{"num_hidden_layers": 16, "hidden_size": 384, "num_attention_heads": 2, "num_key_value_heads": 2, "head_dim": 128, "intermediate_size": 3072, "vocab_size": 8192, "hidden_act": "tanh_gelu", "norm": "rmsnorm", "norm_place": "pre", "norm_eps": 1e-05, "positions": "rope", "rope_theta": 7130.0, "rope_fraction": 1.0, "qk_norm": false, "attn_scale": 0.0884, "bias": "all", "tie_word_embeddings": false, "parallel_block": false, "init": "uniform", "init_std_qkv": 0.0389, "init_std_o": 0.00842, "init_std_up": 0.0389, "init_std_down": 0.00243, "optimizer": "muon_variant", "learning_rate": 0.00911, "lr_mult_qkv": 0.7, "lr_mult_up": 0.923, "beta1": 0.9, "lr_head": 0.00678, "warmup_steps": 200, "schedule": "wsd", "decay_fraction": 0.628, "decay_shape": "linear", "final_lr_fraction": 0.02, "batch_tokens": [65536, 131072, 196608], "max_seq_len": 2048, "doc_mask": true, "train_tokens": 745200000, "max_steps": 5724, "dataset": "wikipedia_en"}
MLP neurons of a small language model. Each row is named by its layer, matrix (up: input weights; down: output weights) and neuron, and shows model dimensions 32-223. Each number is 128 + 24 x the weight over its row's rms, rounded and kept within 0 to 255. Numbers have three digits each.
Before each neuron's rows, "fires on" lists the tokens most often at its 100 highest values on Wikipedia text that the model never trained on.

fires on: " |", ":", "s", "os", "ona", "ts"
L9.up2491:154164105104136128137124077138106151134150103191106135109114082164125108138124127146100144089131123087099119095096104135168186148134162124122098147114161112134125117111091118104121091138145071115105164165128097088161127096088127146119134131108080108141121092185149162124094143146162172121143115115122146096141145089104127141140113206121134168088120082120122111085099118087181132128125147113157132119157116111093135113112153119108089116148125125135158158112166137163182103153071132103139115143124127130117114108117108112116106091133128139152142117097143131130182157157100140157
L9.down2491:152147117119142103139094153134135153130123136092195173127103173145147110081137137163141118120120154174099141112130132093176161126148162102137140128135083116101131103132114126131084129097091130159135133107134133134099172139146097167146111131128111108118122171131119149145120143152159197171137144123122123098133122126168113129134163139108129144167135164166133121120122062152126103108157125118123114120146097092150091113102102125123123129136133112095140120102082135149121133134117114123099141078113169154174100129119118103105132142120131132120088125116111142173072116133142158130

fires on: ",", " they"
L9.up353:157144142125124097144141117111124129177145118142155148163146120150116120136149112150123147103120111144091161115115144149093134157145099142144100142115119158146134114137135149085142092140115119095159123114113128169133126116086116143181142159092176132122150144162130133115127144168152148137084140134134123071166107159127172158125097112109142055137103168117153141132147099145122141154141141137123117110125100130161114200146159082115177106143112154095152136114137156127155155115134170133131114152155103146156122151147107144136141098095083155120145091088142190121159122109142127109
L9.down353:103184092127109116151155132151120100129146133168101119106135147092143095121169103134170121162132164157121118125142121127181116082133121107129167196087148125112136165118141112106085165095120152106128101137109158128105118104172110148145170103144129139102063109094166072144173157111164150123123097141079134141154114140106111157129141109167123099149147108128131125107142173128133086184121125092111113120121127153157129117130146124149115123171094138125126127125153141121133116140145085119153126122124119125128147134140135132118130131132150090114131162168146173155114102112138128087

fires on: " War", " war", "led", " served"
L9.up2020:138093085119127149137103160163130127150101166109161145140136138148108118137129113096175153172152100135127138134092115111124127153110141139097142146126118153137114120100160127104114130114115131157117122130132198157134150137136088139125105146105141121099148152155109126144081156126139155111160131131144117146135087123128122112160157128134122126128115118062131132089132140152172146172091123108115149154130106147155121125146154081086179166134133109120122133130147123127113081135137134162098096092140125172140093111113085118136105102129125116183115138138109110127130133154124145097
L9.down2020:164174083112128118126138154142138123149101155129165141123101103092081143110067143117109155129147157134140141088109129150083126136120126117160160135127116073137157107134104152115117079169141104142121180149079076147118155156157127142072098189088148138165094155117080102153099112123140094120148149143171100153113102133162132129160105139144115121146143153123112146115090093141144093104138109116156112178122113142144121132118140134138124161104133126188090141117100100150093108136127133117098145113132150093127148124091142117124118117153131146164100103121117114111080100132133109102

fires on: "'", " on", " |", " On", " ski"
L9.up1626:131135138121158110142140097156119165153136131153156126179116060180141156166111131131139134103132123127111138131109125121140110151139130129125146131097149135126150077144131137135129094107162147142145160129092110123122121161134121133081148121130128132115095129110128175114115130109130076141086141096124104139136160119133099119091122072095089106167145140135157127166123131129124110170119081113122155105141084099131100124085128130108157148144111134119158159109157131113089103145149149126124128159150140090103084063140109147115104108120114147130144097129148132080152147162122124120
L9.down1626:081093181124121137113101075144166138130124127111139138127134119144130122180115110144143098098129144160082056144105149102140084151128156127137085090119134149137186122140157107144146159118113148105144104104125114164183135143133140149146142141103148131123177078125137146102114144147128165059102134119161140172123103113145151106084061109087122123118073128127163127150099095166097152138135138145114124125161151116127099087141117126127114132091101093117107098157112146105137103071097146114148131119122086137155139176090157119148136126168115141111115150116143143132136136130102118132

fires on: " and", " Gold", " National", ".", "s", " International"
L9.up2973:124093135111111135103120144172152108139128172116132172161144171136136131071156158119096160112147148118129115112108128133134112142169171120149136147081107124128123150116102117160110125127138144114135130169103150114132129137128078152110100115112138145088156085124116175127130100141130108129123119132106116143128112150136082099156169140154161118151185141126148130149073122137148103121150094131111105090108119095115090098142145101093123176138126144105110165149116087129120092114161083187100141084103136123111165080142086154145137136133093138105092085128152104159134139124100106083
L9.down2973:136122116132114083123122137135096122116128126175112119152159173125142145151138099182141124107116131117158167122144119112143127126118128102135148138138144118124130109134104111111150113132170103134147112148148120124160130150104155110146114099178169174070097133109143100125114103151146093143134121121135108119111133132131112148137127117130123092115105087109134097161139130103126142117128098162125122140088145104131121175133140128147109176143153108152104115112120103121107131108150140112141161097122139092112109164167107134085133120148101108131132092131144136124128118105103089145

fires on: "-", "–", " Al", " Q", "n"
L9.up934:124106105107113108139132153127119146121128123124130100163116139131145153127122102130127060149136130158155113126086090114143087150136124109125184104122105098134157129111110109136088144135116129136152141155121133126138112113091148118188142129109145131111149158084138131152145134111116172159099132116107119157167159145121139094110106089124093150120114133120151121129121128122114128130100138137147130129167134142071112102141127130180137148112128160121104114106176107122155137189138112124099116145159153144131137152159129124146108106124096152152104127148161136121096136079153174164
L9.down934:105115152144106079090129124141129099146133138148121121125111146145123101105105142110141160136156106141144114117135093131084132101138095121137117139125158153114126150115119109125131125130193090153163129119137134103148156089134148157149095140122119097124144104161110135094085134143106126125113095117096092154156156105176083150099115140111160108102132118159121135159155098099110093107130159155134121143120153122142153145133083110092096159141127122084136126116129116115100193108105127116163085097133080150103136159092171077105114108120152157116139132087118088164152106123131090144

fires on: " |", "|", " stab", "n"
L9.up1593:113122115172129045129170152114145103139120101101130130099112122098087145125122134152130127108163154135120097111112140134159186168184123138129169117125127107101106124139152168111152167122107150114093098109135133114136105099152099100101127131118137139135126103117107160150146140165121092118148168102170128109119181093113162092119105113072099135127141125105127130129122135157151138096163074118116092162091117104121100128115132143101147097124089107119107109149148112173151126135123158109112136105117124125108119125134116120132065134114113101122111095126130149136134094164169149107
L9.down1593:119154098158112167151107115152142084136133134124118147156169085105170162115135132158190135146109171175110109149134119131143137092089106103111150140179141141132152100111149168139116116155125116148114144167130113132151114140172137076125113144172157165151109102106123120133147154126151121100113105156070134074107169159112143133113162186111170128123138069117134152135157140123183125106114102141150104148138135137123159116130128144125105067196121169104141109141144157129144153104148169132112093124126149134130136124130139081099124108113110126125182121167124103117101142154073109100

fires on: " that", ",", " because", " if", " at"
L9.up1362:096148110153125139143105086151098123105131151108166118104154130088115120103169152089104106129124096118148162152111168168140107113122083095117137178126156106110134141120113150097097109145154115087182144140166094088141112174111113141135138101150129140096127138141103135137149092114139099154091137126143096094130118106152095121124099121108115104143099128116118115172140172122127130099151073131141120135117136127127139102093151136137111123118171138107115076112141118086153113143172113153148112106115134139095118169141117104148126111145123092153141069120125142126103112136142112120
L9.down1362:095141153140131122140170154174093117142108152155143151120114099140133168109126169111123140111149144148092087107127147093122127162103113070157148112160135122141150109099111138120087097095137134086099136197121118113099111093178152100112133150122093108154172106142182116130118098142115092098130143154127126096097082147091163128135125077136123110143085084101098136134132166097130141139129158117104135155089123108105113140104102133142117154105107156155117135127125155168165080121117128144132119123152115139125129082097124109141093126118113127104136125146116109112138163127162096094

fires on: " his", "s", " His", " have", " and", " to"
L9.up328:117144131147138161112124095166152131127125102151137105112113156110137156142151120151179139128107118167162107125141155135145202090141138122121119127116123125141103115095066129087147123138105104167150124107067115161134157149124100165096090120115124131155148121167139156164144151142123077152137125098123124100147121093122115131151092171133112089138142109084132136144114114118150155125164067074112120132063133131076118092143106102129156091143129154172145133142132123120126092104134117147090085131128119130132149131079117135110128114095160111095111143127144146090115074122127108133
L9.down328:124138143126103140118146115118132104120126116086133110160114114125148067118156095133092145127115123078115172159085111212144165145088127143112148094156101116165164160155132093096141152125078130128130118132093150142143118130124123110130137147134105153125137137140100141114130102130106100126133126151095121147132133149133160133153124104111138142129141135111133122105157131170150121132107131135151106116131146147164109194091117124085124156121167115106109106115116135126132160138127109136178140127169163146104098136142150115124098142127105139137143092130128152146143112136123130117

fires on: " in", " is", " was", " \"", ":"
L9.up1853:138094140093090093137166140126103118137143108143133150080174159119168094130101154123162104120114142063168125082128121133147113132142081117087097095152127121139107094120145142143133142135149153107070125109097169158133140128125124139113168146141143122157089135107152141143137151123159111133141145163141132135078145101106145139138118125163109111128189101176122117142111125089132120170132120130142096090172110162075115124163152165124163158137126121144140127145106118132086120090148112137115097152109090158140133126110119164106097168113107157125126128130128113160102152113142152155
L9.down1853:145143115108134153132136122096129156104153123120101105140130101125123118147123139138125093111118149112155145150097129152149169204143144154126132156168132138115133142116149105092178140122130067106111113130166143141136139144160129131088146129104097132146092112111152118140091154135109098170129124100124127100136118142104121151164126115110087130187095150148148179102083109140115105143082141149112098101154114101127111149160148146160122118172089138151115118155120146131126149143110149158126129113153158133130145123114116126130172142137146193129098164128117160131150120079141131094

fires on: " was", "-", " an"
L9.up667:148111151128145129119149173104137135112109097119171135161143101140139130166123125104130119156162114125112088133126119088170128121154148120094140122144131114136066128145146143154097132141141155168131147103163150108159135098103143130168108081140084113114164151131081139116135119144119147135066110124121074167159108087126118130157157170128122128156128119119121126130149096128112132126123139119174097137169147085156148129109175114149136136135090150129135122115156126083127086130132097110129128123116120099134110111136127134142090160149131114120126139166159141122163149106147165122
L9.down667:162130136141127112142067159141106161114153161110135109126130132109178110111121106115124134137157141116122159162156077074124147118101131111106165150130097116127135130120124163121139134142116149103128136114152130132138115118113121120110126152180096129127140185131091144133137101158131121103136117161130141140159100123111122136122127112153115087093101109081124145154177153145084107148125133097162118159130075121170129154137124133130120148130163128183130103114124151128135116085149121100124164099125131128162177150131109108138106153166158143109130108148153126150129139129103144103

fires on: ",", " gra"
L9.up3026:128119166150089116143090081108161075135066149161111108104135133118103123125129119114100119150141133156147142114086171125122133117128100151112126134101121105129153087124151125105145107157120116127090143148134134158167114101148130126121093134097164122107121115140161134087119136138121084183122084129117113127158131135094180127115156086126104100088138194153182144143133133141125177125126149115140134114145141115157082137135113079192103108110133147155111135135161156153143114130152143160131166109125080118118123136151152164142134137127126134145110099108101121151129130111085146140
L9.down3026:139121115115169134119098152152158085133152129102132146117145116167087148122112067128112145139155137071173131147127126102133103134110118112086174106139110142127134097130137127100115153153078157114135113113156150108099070148124111080159145159147105088113119147134133139101140147119113156123128130141148106100133085139123108109149137117140085130166180153130131117102156111103146150119183121143115110168087102120137144167157138138144123169137103152085109170146146171137135106144133144159126122137154103169156136110156145119116121150095107129086109151119108140175096122101143113104

fires on: ".", ",", "um", " 17", "l"
L9.up2242:112095118106074151116096096133130133124118158135137062114130107128133138135176149156082134132120144130103136097125141105163176113168087122142116128141151114160180131141137146136096131137121121141133154090127112134142131104159063135171155120111123131161135150138130153084125139157107126163089132120114146123113176138142137134139131113150117148165115128134117152136091164116115109129136125133117092142139131124106126077158129098171143103102125160132132106130133126154115137098104141122114135121137121129114132136068119104145135130144141103148114084120108151144133148086166141119
L9.down2242:129155121082098108138150142120114137163110136117110146132154131123139141181143159127128143108110134095105139101101125111162142106152122115106089135162082129152147147113157107131121153131120127107178085164128107136141122108097105103136111112144165138167140136164142140149128134139107105102166194164106141187091139153140110084143118108144178136119148159099184138142117195120135123128132120148129129115133119095104110106122103139124152118127078129140120092138117130167098102090119124106122156132175125119126138105123109136130141093171130121173108135106117121136111162100139090113

fires on: " Ad", " the", " ad", "-"
L9.up139:144123133110128081124176114146113139160109143152170134138108114146103129117085131172140094106157081141088140154098146140121169140114100132171093102182120127127163103116159120127118144118131138149137119130124125106163110098131133078061178152152140098144119100142144149134129122118147111117090121155124146138155132148104141152112069165169110094114100164113146114115148125086147097121142134139126139179153148078172153149120100153109099169164153104100151143130125145122119124122112066125165130076158166136157106119165131162154093126117101132151124170103102112118160152156115114105
L9.down139:124111143166139116152151157171148159137143138117075138114132140106103121106115113084140106167121182138129170129112165091136112157101136080166131180137156112143153122083122145113130109163116121125164105093126126180133147142123130135083148125146130158094107142143113130147087122081113109155125115140155081121086163115132148120122107103168103150133081109176115096129109114103088119133099117121153165118139124103162105114135165090161109133078139158129132133124135111126134097091152142109127152132081159118137179152103118153162093140110159134130076144106147150125081118156121146134

fires on: " and", " or", " but", " •"
L9.up2401:118089122086143126119119172167099127137104112106114113144135117111164126156130152178131119147155158156138142115117167116154166122150131185137121111148112110113113161114145130128115133136160148148110114167109082114111150141080108148162147192073134155156151086082133095111146117140133150144119099145140130154115135141090133108115158117141100165138096125085179139149127115170151130084165102106144109111136126146103119178108118107168134115169140145134111127128132139120137143170151123131118162150167122117135149115135113140102128123148121078173144120169135119120119130127099118153
L9.down2401:097105141133110083133136106128125132150112168141137138156090116139124151123120079128122151127125146127133143089158132116151147151115129122147140120114139129109141087097115141149124083128147167152157184138136156105124167114112110103159067152130129134122167120098108146126106153161153108147125167133099173108154173090111125140121145148121148128146129112090090143162065162116092172114139171107072110166136103143162114123145107126147157108122133118133128121123153094127127105131129111182139140117120160133065130128125117177143166095140122123082143164124168139089152144100138127147

fires on: "  ", " and", " or", " "
L9.up977:118077127078156088118137094112177125156141127169163131135135153131184193174110108170136128135131135142102136137106121125123150106105137153136071123123136104119145163118110148116141152149129120155129135134128134150146144106135171132117105137121114103130126125120109097091132133128130107125138173146117118147132163090135118186194139096106158157115108153124089179164135165149134168114176085104091119132097139120116127152079133126085128087140137111126137097159132160155170098084100184128127136145143120156122103135084124129139130150112080141180108147153124141145136131129179136122
L9.down977:116113107111127071122143105115129136133154179146144153103126159160132110152090127132100129116120136100142153105119091143132141127113124119120126113158147131091087118159134163124145099114170114115190138130100124136139138068076151135099134128103117139095161134130118094170112157143136139108160117118149151101199172127115088159130126086161102126110096120140129120098125172118129187125163127134165091128120097114148086167090142149152143067117107139135095150132162119106113103157120130157140174120113099155079102124176180142125133090131116128121122147144135159136132135122137130128

fires on: " was", " were", " W", " |", " L"
L9.up2700:131122119123144146159132128140110051139158144156112153121165140108125094157124166108164141178103120113122110140133161134118132159160102133120121088158145119120123079077146127118143129129085117077138168135087157145119117122121063131095137157155149157143104155174145133106106078140128089146089096146117086148117068127109148140132125122157121130150133069156129144144091126102122118100145104094114127126176132165117096136146137125112118141162113146143109150116150127124136113129173122119084180120118128152122129127146085097170142098136119130133099128120118139114139111121158114156
L9.down2700:158071105136126142124180129101137136163133121142152078120161136180155100117155142141147151091162119172140164140131127102096133143108148128128124145152141112136142184131157170130165147109127146139124120133118133077141114126116157101127124087095085145132128143152135110112125115142115092098154154125102124117112119112088119130113155139137146163107125104147114123129119127085127165080152170128144147123123140093143102126111162100140147106130112134132115126145133143139117117109123131166103108140123149128107110183146182138115100140150148090073094168167083125126077155096122096122

fires on: " be", " La", " Le", " Be", "Le"
L9.up1106:126062135143171120108143117136103152129111077104136107135162091101181124119150139092146087130123109109127133145115110102121152139158113085160133111102137139157140145132168176122146171163186142150116146135121143123146088113124113124167100117131156143131156157096138122106149137087140193088168142094156113110112160107147126130118119131089146140158118125146142091157098111112116098133134153113122115133129128161147117144104146120113113131126130093097131116131131110156163119118116120140143130142138148071171105131132099096174140128153127139128111140143095141096166121120121141111
L9.down1106:146143105121164145086139160126136151166080146111171127126126100150100137148087152142136137124097141078118122151160139154132096115145106105119141073118151117163137166110137139102123141172170113089100069105118147130158145130136167138119128131136127146125099153133155146137141106094095159150139136133125110119111156124105108142152123116099138118093137118171158094153088125096170113161121118132104116112128100129132152108099128159139172109123150111157113178154126133142130154110156141104114107117072154117127139102108103097137123095129123126104154140159142141122150110134132104118

fires on: " |", "-", ";", " to"
L9.up1112:139122118117109125154176116153131186097125177126152169129104142097128140135160138112112143124129143116122135148115121084173127092131091131113143094129105088141162181147107121161127168153120135153157137119143139099169147148128136139124150143155106068130148108096107127130152092130146136115136133115145111170088135121143089115142143128104163128146145101156161144118106147098124109170129117139127109140113176101142127087077116107139094170122126140154148127081094120161158105127124130187188155161095150097138115094129153103145127157138120118119078125133102108153162139129137162150
L9.down1112:102096116094158091160161087158113143106125132149104092098123131125091106135127112129123173100101159125077146120115063155111163119151114127133093076100144160138183111108127106149121140108134149127103077127106097099083115112159114109150120140116098093151147127120137156124108146136149107130117136103131114093118119128100149115128111113092136141126130175158113131144174148180122118148118117079129124107140113153093132150112128085111157151147125098130135123112067080114134166134136121103137162140169110125118117163145167141156122138127175153124127113136137127100134093098144109168

fires on: "\n\n", ":", " of", " is"
L9.up378:109118161151112164115112110147107070055130108130147127180153091182160057121108088122108119159143126098167099146093142134123139166105145107162109103125129126150132133125152139121129160157133131118139128148127136173127110085131135124121133164123148119166099152117170101130131170117111128174122140119124146120084115131117117115069124131113075162079163137115126132147137102128111113123098106164136122129160123138127133127173172105093161148124123140057142123119164114140132117158103127131161122129120132152071108139100117122118123122153139101139159139180150082142120105109119097149
L9.down378:095161140145171099126110143139108134109137148133122146148111134124162106114130143098165101128110154147157141105162083143132137095090119142144121134128154148112115137113115099128103116138100131137117123097092095142075154108116109109111116131148118116091125154123148089123127156133138147135119182146094145154111139095110105116166142162145140119110130150082095128129119105076120138088148089117116143156128149126138116117152128136119140134045187149128167131144108123139100152141130109161151182134149144144085131116157130148093084124117088110092105153125081124169155086136158145155

fires on: " (", " |", "|", " 18", "-", " in"
L9.up2554:135122153136169111125122126128133130120163161128133146173125116148110123166109122146120152090151092108112129085149156125132125178091146080082107101160151154120108157088131177142176126147146139130140112109123118175122086118115174097112112096147143148141098101108143157150150114097162148135129108106124134079159150120147153170105102158151139150118134133149121136128120129124124120122091110133111119063112101130126107118109143141124133103139156098105118118163103147160108127191133105135169104111169150134151144108126143066133146104065117093114150118139112096088052135138134134128
L9.down2554:100094104123118162135109132088148110116130130130153140150128130111142120149094122143116087143158184145164116145110116123110089128139136098105161116107154079147132100162125086161131123091124131141125129132102145161149121107125138140114131136136095121140119120083145130089077131160161128151149121115135147128139141102115121152088110149142156155147084139109072141179141131093087139137152113108102116080125119094112105167110118109138157130104104110146106177121119116129130156153139147112138127106153174103133111132148104099100121101107097146094101091109105177127165124111129092102

fires on: ".", ",", " finished", "rit"
L9.up916:116113200135150116131118155093150140098169141086101124118178146111118150168160140153145079167139085119112167126096150138117137120130119174104111148124147112049121131103111142120144112109127178168075124115097122124154152140106131110158111093099163130141149163147132172117160129114127126133087092149140118129128147137128118162074134143147142127140139112134128086137155126108072161139154161130144149103151095099115138135115163133174117140109107156138111144160131129140155125077104170106082139109141159114083145121107138115179088204142083122166101143150147115151131152173164128101
L9.down916:097153123091114132162148162087153159109170120164130102138146101127126140155138112090106146142083105136141151131183127148097158120122120151137100126104112128111095094099142118075140151132111108148120159137123110114122080127168073124160173084149124127105135120120185123175164137142111101118125161124145146158176160101124131110112118110133147152170145141146108129091120150121100132142164131135125200172144112093122078164158111143155101133139163148102086180108078146124089178160139129160120105128114133127124132119173100088107129124136129136111125151143133141133123143154147138113

fires on: " was", " is", " were", " be", " are", "–"
L9.up2212:192128107171182096119074159155134136121164108161115120106158135164141095149113095146118127118122132136091093138116119141132145116131143137113145088151123160139123101131117098136121124127123130129167109121143120131148162109168166122116101143147129108128154131173164137157132113134135114147147110139168119119124139126119129140137133123118129118090129098115143105157126173076127087110138119096118140117140153115108168116147130099143116181095125127091166134126103124117169134143123137122091178095118107107208109127108143155157151118094149102155119096143091128119140124057111112195
L9.down2212:112155150169130117131128143116102130120151136112176149154145107128156155124133102121134148101115122151103109194136143099090082093157127168080133115161108121146129133156061105139118113147140122143147139075091155152140115140166143113165162130148154134143127138125134111100141147151076092113114121114151151139089160130104131132158140123166113111102166110142121117116138187099150135141095105124156123132141063147095135142143193172118101161086176137140127112142150134147093142098114121146168105135122145130109135126148131140145106106164138182099133107134152110107106158104146126131

fires on: " Ad", " ad", " part", " real", "enh"
L9.up1891:137145105132142152127157132116148120153142150115134146104151108168125167191155113092159085085143124164088145111106136110129127140085153080114139142159102123176107132148119151117128113168153165146120157066127149144140148125120145122133081111120159112094123137133131153117158117103114129078102132134093161190134131135128128150116144144117166098129098129122140127128156131125153107138131139146133155121150137148105117146085163125133142160109092087108108141151112130130189139151164113134161120110125121140120132148115147146115100167088105202163135160142095090106131132167134140127
L9.down1891:131142104123128111167131131120158158131147126162177183145162146130095115125179164120100145135106150121153169125106110142137095157133153133192119182167142165116118143158140115088117183157164177153123135114122119127150145131097145135117117141115112122119139120145150100165131137108082131128128113161119087111163160147123109133121165130111144125167136155154103137099082120151087121143155173104123095124127146150124126123156145115147132133162127102126123106145127137111130091155148098090147159129113133149129097140149102132105107127121096163079085102128116117104140149141142136116

fires on: "'", "\"", " to"
L9.up1906:164148151138122132134104119151199179106141083137135147105124092108125134092139114137122084103142114101129125098134122158108112128094138102145115127132154124152121079155132084150114113084141140110106126125130070092121142110116110143145166129172110120163132115118146166108122153119116183109103114121151111142120135107092098134142104110167094083143132124131113106180137167138151110110192142134124134127148152107102112079149155135089082138167129108127105097107146076119085111081153129122107145111084128142074120143125091134122118113106134110154160114143159141130135160063141124135
L9.down1906:145113098115116115110122110116142111101143141105098096165094144141095089092106180118155146098145100149148123156161154142132138135153123163127132145133116129122092138131147150096134095133128126085167115149164157148174148128096167129123128120102162159101169173140130140089125154165162086161116099122125097161114117127108058059137155092141091132133068170132150125125091124136103138161155130143140089107085116120094155140136099129108126135120128102105136154118122116128102110144111109074139140073139137117158125152149136126095130124108131163113151104140088152090128143139134111148

fires on: ".", " Bon", ",", " Di", "'"
L9.up1575:115128140128121135121108155133145141120134113146142126102132077132142090139148110106144160129135103127154168134153141129114122119162144144157180136134170118136143145108135130141114154108088115102157126152155136155129148149128129155131136138152104114140161125143140136083169152102143133143120118093131095120061134099143138106109135127137077165161198135153096140113110095099131072092176144169159159138147119153185107127118171118141094101173119134132147140098103130152142135131174130097096124201148104117152129129076108093127164124126099144133131152149138075107136100129143100138
L9.down1575:154120171114120107111159112111130132109140144110092110114114140158140114113153092116104134137103121070114102139127126155120122180138102116098130109124112151131100130151123169149159162161137123114086124133075111081158095125098198127145137112113093154134131120123120154129132115155150152098103159116146156126118139135169130138153151127108175157119112146116180155094129131098154137089118161151131110126129106136108143150144133131129125125179090095141141071118137082139126124093110130124122146107114157185128184148143172130157128130164138104136152119105148160157094125132145130104

fires on: " and", "'", " or", "y", "ly"
L9.up173:140162121100067081127150120173156137134107104146166116156117152159141129117119163138126140143101120134120142128137143157139110110149081141118137082113118113142136165089155109136134124125138130147158099106079140137135169166148168154097139100123094110137163181174119117139148103099189155121126162104098143117164132115092162172132159126132105178132112144093129117140136099119180123109147150150135114098139143107135147097146104087139152195118124111125119110125104119159121145134114106121158136140090148167137094142144116123142069155131148118135097138161143092147122133088209195148
L9.down173:092123151102155126096123110120085167118113120120143132147160115157099128154152172148174119171102181125118104066141126098152139132125132138091154102097120106160141108133154180088134154105157131117124088141124132118113146178155116107102131115124142114113163113120140115092101083158102133125157099171134126158157125109178106143173105130138148166119123116137096114135121112097134109150111132129155126093136149171125110182151121150104099101156101153151137155118107118096134111139130113102108070126101127125129133118112108148096126139122112116134120093099129165170096112097156116134

fires on: " |", "s", "es", "us", "is"
L9.up475:106161160127157110097148089097142137119174138134140156099169118108172151121162113190160106124125170103135138098111111117098179140180146119102116179124137121146160136099108092141090173137152130170174141151114179118131155086115140156153105114128153133125100144111145108158084116125180152083079139110091145161167099127127129161102170123128105169117133177165080119110092140132124140119116109107120112145110133107120130131108122130163096144124099144125149159151110107106135160112078133162089164130142118149092112106111107138119115152150164155150107132115136153112144162141146125143
L9.down475:143097168068136131139146151084090118142155153156131094123136114157176165090126111136148122162114131138134118146143127151115126137146108129120059148107124181102109165105108119081075149126110133097123144099077092132151148114116112138124129133148163119096115119122166144134115122169169110128152173132151133098142131088143099168139101134110111125109116138131131130129128152106132132091100159101127119071150135121131171181085101094133130093117150131110106080136116119154132106141145141129120157124144073145114099128145135068105101160136076129078105145101140120114126155153123090154

fires on: "'", "|", " 1"
L9.up1796:151108132167109163110146080153132152170116126066090114140101083125087103118158098151109095132129124136135130134159147157124132143103149113104141156139110150152132090132118122112132095154097112094130165103133122207118146126099139107097101155114083144145142105137111140119136121139120136142063086085143151158139139109137153116104118124080120138134101066102117110148103119165156128137156069139155116113113168130129108127144114129083147103129101104102124113126145132102090127145134077144144117132109152159139115104132131126179115129128155113131128125103107130125143120129126113121
L9.down1796:104166111131154098102128139138185091127113165072127160115164102114159106117138112125097156106143097123124115105140114096126122089145125095101108139173140121108111119129138097140138137132133104141139108154138142128133126125104104131129137154106138136123068143116155202159106161087135131139121129108135135157094123142127168137139101119090125123096100108145133161127172136127105186119097129107124100153099088187113131078135145101098153168140130122121159142122177128137154108121137164120130100096139152139195139143109154171161115119152117140168087167121118147113073128153129101117

fires on: " R", "=", "R", " c", " arr"
L9.up1332:137134130157130143107102094149122121145111104118132162113108093091108111153103143142113099083153096153141140126084154196155095111114129137119132161181100138106119153190097137105122111166156126099153135110122135124151165144113101141120122137108145137081167136130162129146134138153135134121089114101153124172104127135115137120107130124104109139123136138126101143116086132115121118142119158111123131111130108129088102147125083125118186128139172119137120088077117016115085161164117136157159158130133083155128134110139136158101170109137111106111137164128137104130128130154141116116
L9.down1332:109142164135140160173125202149137166150160121122128152126138111115170125123111115137092138154115108120121154125118130151131129120131120103104138112130114115106083116111110134093133128116142134116137130118153167104100154109119099131129113138143141072092116127094153127099120121102133134127126107172091128137121110102158167146152119134170153141142144115137129114108129104090142138202128128129106136113121112073164145089109107123136112155079096084120166189154138128111128164162104100149158165126099126118112104143100119121075152061120177108156110098111121123104134133148167115087

fires on: ",", ".", "/", "ly"
L9.up1620:146135117146106151111095131105108077119124124133140134149166108136146140118139129081095073120131124118141134062154139129199080146170088178170149091145135124096139075080139178128107143118114135178123131130097102137134078205102128134126099123138107140138128177140123151098161133113128135081116119129134143114155118125122107135115151108097125073134111150089140142155085186121121135129108129139132133085160087133137149161132113150123159093109140117124122105109112105150124154082114139086139111077163161134140154173136130125152105162119119133137153129098147111124152115117123147131
L9.down1620:158091145117130105131139111121146137102131146113125107130160107101089095110167150126092135142171110147079120096162129112146075105147136165155171143099142180126143143125116113100151141101141090153157145154093133093140099178124144143144155097138113103121109162154103131110127140154159146148106138125099154125098124135118110104130129129118129091135133141142149152127066124101125111114106138134123112145124148167079112099128109145114124115189117144121125148074134091161141098141153120108092129078097135164109119125133119141142147112124094150165197102101106099119122111102136079079

fires on: "-", " out", "t", " over", " up", " fire"
L9.up1456:133131132101135117105156131136088080124112121169136126090195119123106172149146134121149138112125120111159122139129096135130139157103158086140154167114110106119134095149117141145116098170155119100169102138149146171101139132169105087128150151200118070121076100131103113105155125149140129140111174161134139120102149146131163147132156134113144158113165093136125168131140126098150138140144149130135088141132141124121098156121191114105118144114143176106110125123151109084114132083154116108102145139159145118136084149100136145120163130107129107148102108131124146155086157119084085147
L9.down1456:117164147110133116174144145115138160138163131121126148151087128110091116144133149154125083168115127123180133161099145136137101104088161107139133153119124105189156104154156173113139112123097132106156114113137125154105145115180129097113099154181162137118113125123151097138101085145098102160130141144153090163147105096111136112138135129100115170145134140150129121136139139117137138135149139116131140114097126175132146147116121176150117127126101137114094116100158106081099118123131119080118116120142171153140124126104142132105155115094129178121084080157084148133106130146106069116